config.toml
n_layer = 19
d_model = 256
n_head = 2
n_kv_head = 2
head_dim = 128
d_mlp = 768
vocab_size = 8192
activation = "tanh_gelu"
norm = "layernorm"
norm_place = "pre"
norm_eps = 1e-05
positions = "learned"
qk_norm = false
attn_scale = 0.0884
bias = "all"
tie_embeddings = false
parallel_block = false
init = "normal"
init_std_qkv = 0.0249
init_std_o = 0.00403
init_std_up = 0.0249
init_std_down = 0.00403
optimizer = "muon_variant"
lr = 0.00901
lr_mult_o = 2.0
beta1 = 0.95
lr_head = 0.0132
grad_clip = 2.0
warmup_steps = 200
schedule = "wsd"
decay_fraction = 0.833
decay_shape = "linear"
final_lr_fraction = 0.1
batch_tokens = 65536
seq_len = 1024
doc_mask = true
z_loss = 1e-05
train_tokens = 693700000
steps = 10586
dataset = "wikipedia_en"
MLP neurons of a small language model. Each row is named by its layer, matrix (up: input weights) and neuron, and shows model dimensions 48-175. Each number is 500 + 40 x the weight over its row's rms, rounded and kept within 0 to 999. Numbers have three digits each.
After each neuron's rows, "fires on" lists the tokens most often at its 100 highest values on Wikipedia text that the model never trained on.

L3.up744:605535480527441556480485518540525492505547567573488463510490488527579457503400533486503433459507477427466499557483533541463437463520491523536470535531480522589521525499488478444615443539467558512419437471465483588573537522461500537439472522498499495428532528513538466438440488474506527504497504552505458424548513539531558444500466518509461509535504431487504550476532503510452551489468
fires on: " 0", "\n\n", "\n", "\n ", "0", " 1"

L6.up398:574544524493516567459474478563531484483535539515582552535542437525486527418465548499434539458455564486538448574471528540543536429484520551539458479481479457477437539452517442578431427580458463514518570504492458493538489496458506538510452446467492483514493547554552528440552552503515525466467486420539511563514456466487511527520461392510509484511531518516487507503471551476525480491503
fires on: "\"", "s", " O", " U", "F", " Nan"

L2.up129:507538573495442544534554506413555460496476478540521500498467494484466491496449521490474487538475534530496499589510508441545448473463538518419571501443468535574472524553496523521527477501595502450452517511559516502445530535494503539453563521488531506497478461435472498487515524513552526528530469475539489523493475455531471472433451487512528463492486419499461535496585481494564600478427
fires on: "yp", " Tri", " reg", " Port", " Sur", " dep"

L10.up20:499502512499530498514530485510526554507515484480532535468532547498492543433516565572510406504504507452496537506564508418583477519469477531518479554423511579497483515543538531511473495495553467471493504471563445475441492513446524478515519507480655491501510620521453450500465507451505433487497457442533496524497501514434528481476570478540528580537445469553495493458510466493517475539468
fires on: "\"", " |", "ly", "ept", "|"

L11.up757:456547496431495499512556521497441448509528515494523565484549455431464545549452442485485475464463468517476527481476507545578456513418510489427523554485540511481470484478532496488476454509527490526523457478556497557433494439453557497412479469393548528500565509516531475492569529513566549529470472577548519465455503559470549508502497537451468401475461508504514496495498495491514459571539
fires on: " |", " (", " reve", " As", "te", " aff"

L15.up480:477415519520437536513446535517479529559466526486539529486485510509536428524567535528497467469525630431526506520479543589544448558498564466483503561556480511393482451507455514468429574437526495500549520473497491458515533517481510471500491543547512516509521386511474419532479462473542511489544527481452473485442492509506481432509524466536515537493567569487531460476515481498527488475442
fires on: " to", " of", " would", " a", " was", " had"

L6.up461:567495453386496548430451531526510519575532546571490534456504491532509441454508388465569492515583441432478531492525465498498501426474499545454455459520452494508525483492493496499630435530489481550448508501515530521525458518500464489506469523493462559526554558486531575495426501432422503469480546548490515495443504468501529504531500451503498560535533475538543529542499506472479530503505
fires on: ":", "=", " ;", "\n", "\n\n", " World"

L10.up505:569465562513561540586456480540462511560483488477455525482560487511462515545470443527496512494546526486544453508525558533553515491421511522449558510516458462477452549421473499514461443456455476564474503479544454482442532544481449492461460504505436460463595497488574531530485427451546470462503471494499598437500455445489492575477497468457506495494527459457475457482487495481522541447458
fires on: " to", "ta", " with", "t", " 2", " 3"

L7.up579:488496478521507550543503457439435495456517522507460461517523486540490459563529546465545455467534496481449414526556501524531507468477498539511453507490495536437540472572532533529488578455499440525521483514540482526464449460502517444499504512468612487486562426469484484534510507536533487412543445478461540565487468521552529556432542568507554391553526608474503524516455485518425523496500
fires on: " from", " to", " up", " returned", ":", "ed"

L6.up503:505524499540515578455544487523490522455477496460487551473511548481482547524510459424457431459494472542514427435499553498536514511510494504507554510482530423521580530489580558479486506509605506494553525482518475507452512524483484590548462474507483492473509495540465482546458476526495500481530539534477583560524466462499491506484518467472563435473441465434539469544605495544470485538539
fires on: " Preceded", " office", " details", " by", " Born", " chronology"

L4.up606:525562565475513516520525423524524480431538519529594499497474538476475557454572418502478468466461479480505511511537426471452444534526442458551454550524527517579458553505575543500600550541549468444460461521519476543509457462458505436490515547514576509496520528469549557524525503521468497539454503503563421518483464499510500553441410459534561500530540492487508485516457549480517511550503
fires on: "°", " United", "#", " is", " h", " inter"

L16.up722:562520538434499443538460552531482550481476473470495529500484490502506421514481433451530488539508579503482443495510538534477456541454543502548532536522433459488477492524494517484448589478464516497489520475542465525496504581490481457510557500495457510473530510495545506494583500494465476468458508495494482486478468494478516585525509506601472529511505470502498440474495412441532503498479
fires on: " |", ":", " of", "|"

L14.up182:423495439476498475480547486471586512567476437532465506444487502431487501526567438441489481462488513456429536467515544522505516482622500526489474474434531466437476498498459527493506504470515413499520579540475506581485534525530489504492436578478486503501528489481604456493448520504503387483432556535498477507455513528488491538503521552535512528546526515430526470539425488458502444513481
fires on: ",", " a", " part", "|"

L14.up146:446492471499418497498519526515375502519526525497514477430567482529512496472521488486506494476521516463480559554525537542451555517499525550527478545419542521489523428451497544418522521559486499503461482458390500517474587572528519517518464504503440514552549439477473514553531537448520511439469553520453430488518518558462493473538484458546538497504495570484493476541479442479556444461504
fires on: ",", " of", " a", " (", " ="

L16.up645:507495498488493473490508577509585517509486444469521516531549500500482494540536502444465471557562509535535474561512522458563416524507435491575467473510545476483499487492391495558498504470505511481484563475513545475509451439496497508484556451574480466491500577447532504447517420528556533449468464545451472582570431495516530492538519538489537530447573458461473546489525419500549508527469
fires on: "-", ",", ".", " |", ":", " and"

L10.up707:463489452530522602542631465556482521455487494554441481497428524484522489509494577537504508482526497482439461557538475481496541455492521560485466510458549508487492412473447552519498487494547435478544525457487516515477461535513517484560536462540580550530453532573533499503499530449534501399454529452534458562472489529503476480427527472519538477529470536434487532558537536557564483519505
fires on: " in", " of", " through", ")", " from", " to"

L4.up229:502512554491486556471477566466552518527541527522506507502468481464510464531501429472490425514529510492503481520521523511424421466472502499524451548550462496507520596480492611443515527638603496449471452501481482519500541497509475476525501426527516540444519457466532520448604501461499515515448479497553518497502493512497490495448438582537524465496524470476527470477459502504517452509581
fires on: " is", " United", "Personal", " or"

L11.up318:441461493500494518507479456467515518550523548527517519473492514507457493503520449434525499519551493460529584470469488521518506428546427476500546579542509564494476478537544469493557529486485457447469491560516497468440492480488523503511427570473474502514506566519552461478635526495560461523515524458522538453440464526473499508463433508536485486444436496506495548459565490478492467517484
fires on: " |", ";"

L10.up701:560460557490517509486548527501570545514493450555485501455552475506497534505439558502458504509452567466533508461452505496507421533532542499554470452407462471482458415449482444540470472553493489592549516450403487455568550498470446542501451515524541507564465518480512504534571545470460523426392519453499487518558510542537499537493522457509577498517504476543512441521470487485504505472486
fires on: "\"", "r", " median"

L2.up585:467416488490510560401512571492516582566494461491512558514548467469495515553486531522502481444462563449465584478511515522487481470471520518468502537438541507539492401520530456553438407510508537570475532445529530460480478479502513522513496459598520498525464509486481521477505504541476550517452536498509506503480467454488495479569502470505497556502532489485510472488521522546500589430491
fires on: ".", ":", ",", " appearances", " Ser"

L15.up30:480435456540526566541589456545476448534556505436483452498527472516553494514564502478454469543528601558543501443462500481521463524560459475512562507490432461403413455486437528538611597411419569485504496484484586548546569508486506559442508487505548512471433530445553503484540513554593516490535539515482422487466505539519566434539530464476515512481544497464535487464493472475515489461506
fires on: ".", ",", "′"

L3.up389:524516520503546569480488507433431493436518515543479474464492575523499401436519507476435461480480536500561507539459486515467474529480539514496529445489468410584473530467518552519446516557575501559504435474526541576436529511471476488507421436435493496477464486530464519528510372478487495452460511519516519451564457514508596603505495553513539474467530520499572488477555471525505447518530
fires on: "|", " English", " Prime", " runs", " cricket", "eg"

L8.up584:458501475468420476516487506486477486557485547530498562487461460463529478444583541524502434561493564527538466538572533442556500511504537471493539557431513485513535459527556487518446458542498536532417469470447626480516562551487533539513468506440500430532495465529532488534530507455477472434481497509460522495572519490450559512576478492461533583524465503439507537516493479533492564469440
fires on: "t", "s", "en", "ed", "ing", "'"

L10.up195:479502487487477458512528421499417505459484530559525470482517516480490461532409500562489473491530428454538549568512471548503483453469508506509525545491553523486457481484599488526515468461462453473535528455535476539548489464459495441480450506432547522493523570567465427470547499486551449498512496492539491507449488512424524435439531516544481551456508468500476500496518496466534470484543
fires on: " |"

L15.up339:443448562433469442580511535534509500537531541507482465438499478542479461501511432487477497467491538487454511543554536517577525510505531495517515452538468514482471477483455492481468567461489509532513493466511494536490408512484547508469464545542545451479575491496477471551545485535506500498499520577495492521466514462496465531497573506499462508530581467498530466407514447501508499481457
fires on: " and", ",", " the", "|", " |", " was"

L4.up517:442500429544514559461533485458551560477466472515515575482497491493508497513553531458544524504473528483499577499488545536567575485475471454414533498441553463478567461485516472495553490407469515506493494515485559482490442557470499511498507591520503489547472453482550467440499502457521477431504487400510492504520477447545441499541532513561545571469540482478496448477451593547575517442521
fires on: ":", ";"

L12.up752:500468536535504507537619525546443477500447449432469464528583477473515481528489498474444431454541455472522566456480478527584514553610461562528490517460461491442574492482489507576506470515620563443560556550458531456495520533445499512497452520459570522547577524517539419467481466492489448528467470443522482470513557484488495495495514478531481479575508538467479504417417449556473526518497
fires on: ",", " and", " as", " part"

L4.up363:413461522494516431460484511425512465528471440504466547490531518446540551504522535450529512487517550503461478471455491500545435472514477482532542492464493447494487498520573533440530484475521557484559552521447519492541570588450550591497512414480506556491517490531527478490483514449589519499504529470499497517468561474506422526532464481470454526489487433412522457520512523550549537453520
fires on: "'", " I"

L11.up199:587454492509509499500457557502491461479518455525474433513561512533519605461499383517412447535519534483574559539429478537491459447506439499499445521529534484478437515478540515539473572504540543459478500521431566477491504476490461577522509476484519510585464517529540449525475540440485516501512513462498507535559509465500512496505487518506532424502443501543551431488506502509541480447450
fires on: ",", " and", ";", "\""

L14.up103:478551514477541508570544519471495494542550537536510531526505525527473494473622436489590453450499508453471491535592494563527451486550549554447523504498528504449503444465489430488429481536437562542481445476452507549463583557530492532519547478495446476472514563517414536469488487521462479506476528568469505471573497520535532533468450512486463561549522459481455528479484436464533563519391
fires on: "s", "-", "=", "ers", "ed", "'"

L6.up588:506498496464490506451495500490561524521521497496516475448453502524520442505484437484555466533451465594517453508466506511560511533475516501554433470481480471459519492472484497574561448536550450506480504475455480606463536488529485476560538478501524469437547503516509520554501390484483504544515431548523513498508439428536551465483493448553526524433431491498591484530503490525460414547450
fires on: ":", "e", " office", " details"

L4.up631:475463424498539508450517490465544555545442519467472526525521527528503589506560519418493543511465512451529548463529479509536569473526467475518502468476522494524569384543472415453478423445465505484450526566508519555473401500484522444430533490543468449492500530510490436445454495515485462502482582480494526510486517443521439464579505512485455551549471470606473479539535551593523562440534
fires on: " =", ":"

L8.up168:480545521462546485477559515499507504419486539548515520416480456454469519478409519550477523528593458433507537494497489511453440533537471489490466474489568463571531464462537562510541535435476596499507512576576498555514498482457551456535475498480517555480553523513518514447530473440508496539511488520504470471432459483480503472438478586520508519498473444527477470526501540464506459506536
fires on: "|", " |", "adi"

L7.up712:471495528495503448511537571438432546464431501521523506481539519489476487498578524522457477510491504459529449522506566406539508527472506502520560522486506431478508479491525528477488476469502606509599490475495532497517573557497506553473483444537569450470560468485458586506527485597483531466487507486528488477559520536542463542524514483519491450453514491452487416533510500490429599512535
fires on: "'", " from", "’"

L15.up211:536410473441528508455519505575531444510540503494490452494552435511507578517518509500487522555562522485541517511524501486555453505506494517485550492542589503472435463451454450504523525538542476459483535391561532503486490481490561528476471453528511491528460495485595508424524457556493513497575475509465426595483505507559577538472453503508512487507532494409432463449505491418493510445523
fires on: ":", ",", ".", " +", "°", " £"

L7.up265:575566547480536512495479452546445446588528509362539464442464573522457573533518592511487483550554542448486483529491544529431487566512520496441526557508479500439445513473474460497543439561453509573463510476545536474494580635550519562500502472408501541456539551485499515486447513462470408422478460449549543482547484491528473484470551489552459493497493464543431525468495508443510536492459
fires on: " to", "se", " with", "st", "pt", "gl"

L10.up333:485461438503539490416528508493489566439483523440575470436490535467512500511491515482500462480464488470565483523546504499469492492460443470546577454460534451487573479501492392531520448492500554473467455532498466464512497495411552431467516533565525441437470457486527464474523448556485504514509548533539496489541520459495499510501511465482455497516474448522516460614490568494456498481559
fires on: " of", ":", ";"

L6.up47:493519528522534520463581551543495456508521510541524449416459528501499502492486539483514472530459459591547464480483512551462430536493579539502517496492398421447451476482485607577536526503500473491496515445518519481530512456390515571486477541451605539471530559501457477507575412514485495524563509509530490557527498485519508486464506467486533461407411419506561479517530461498466462567513
fires on: ")", " office", " hold", ":", " details"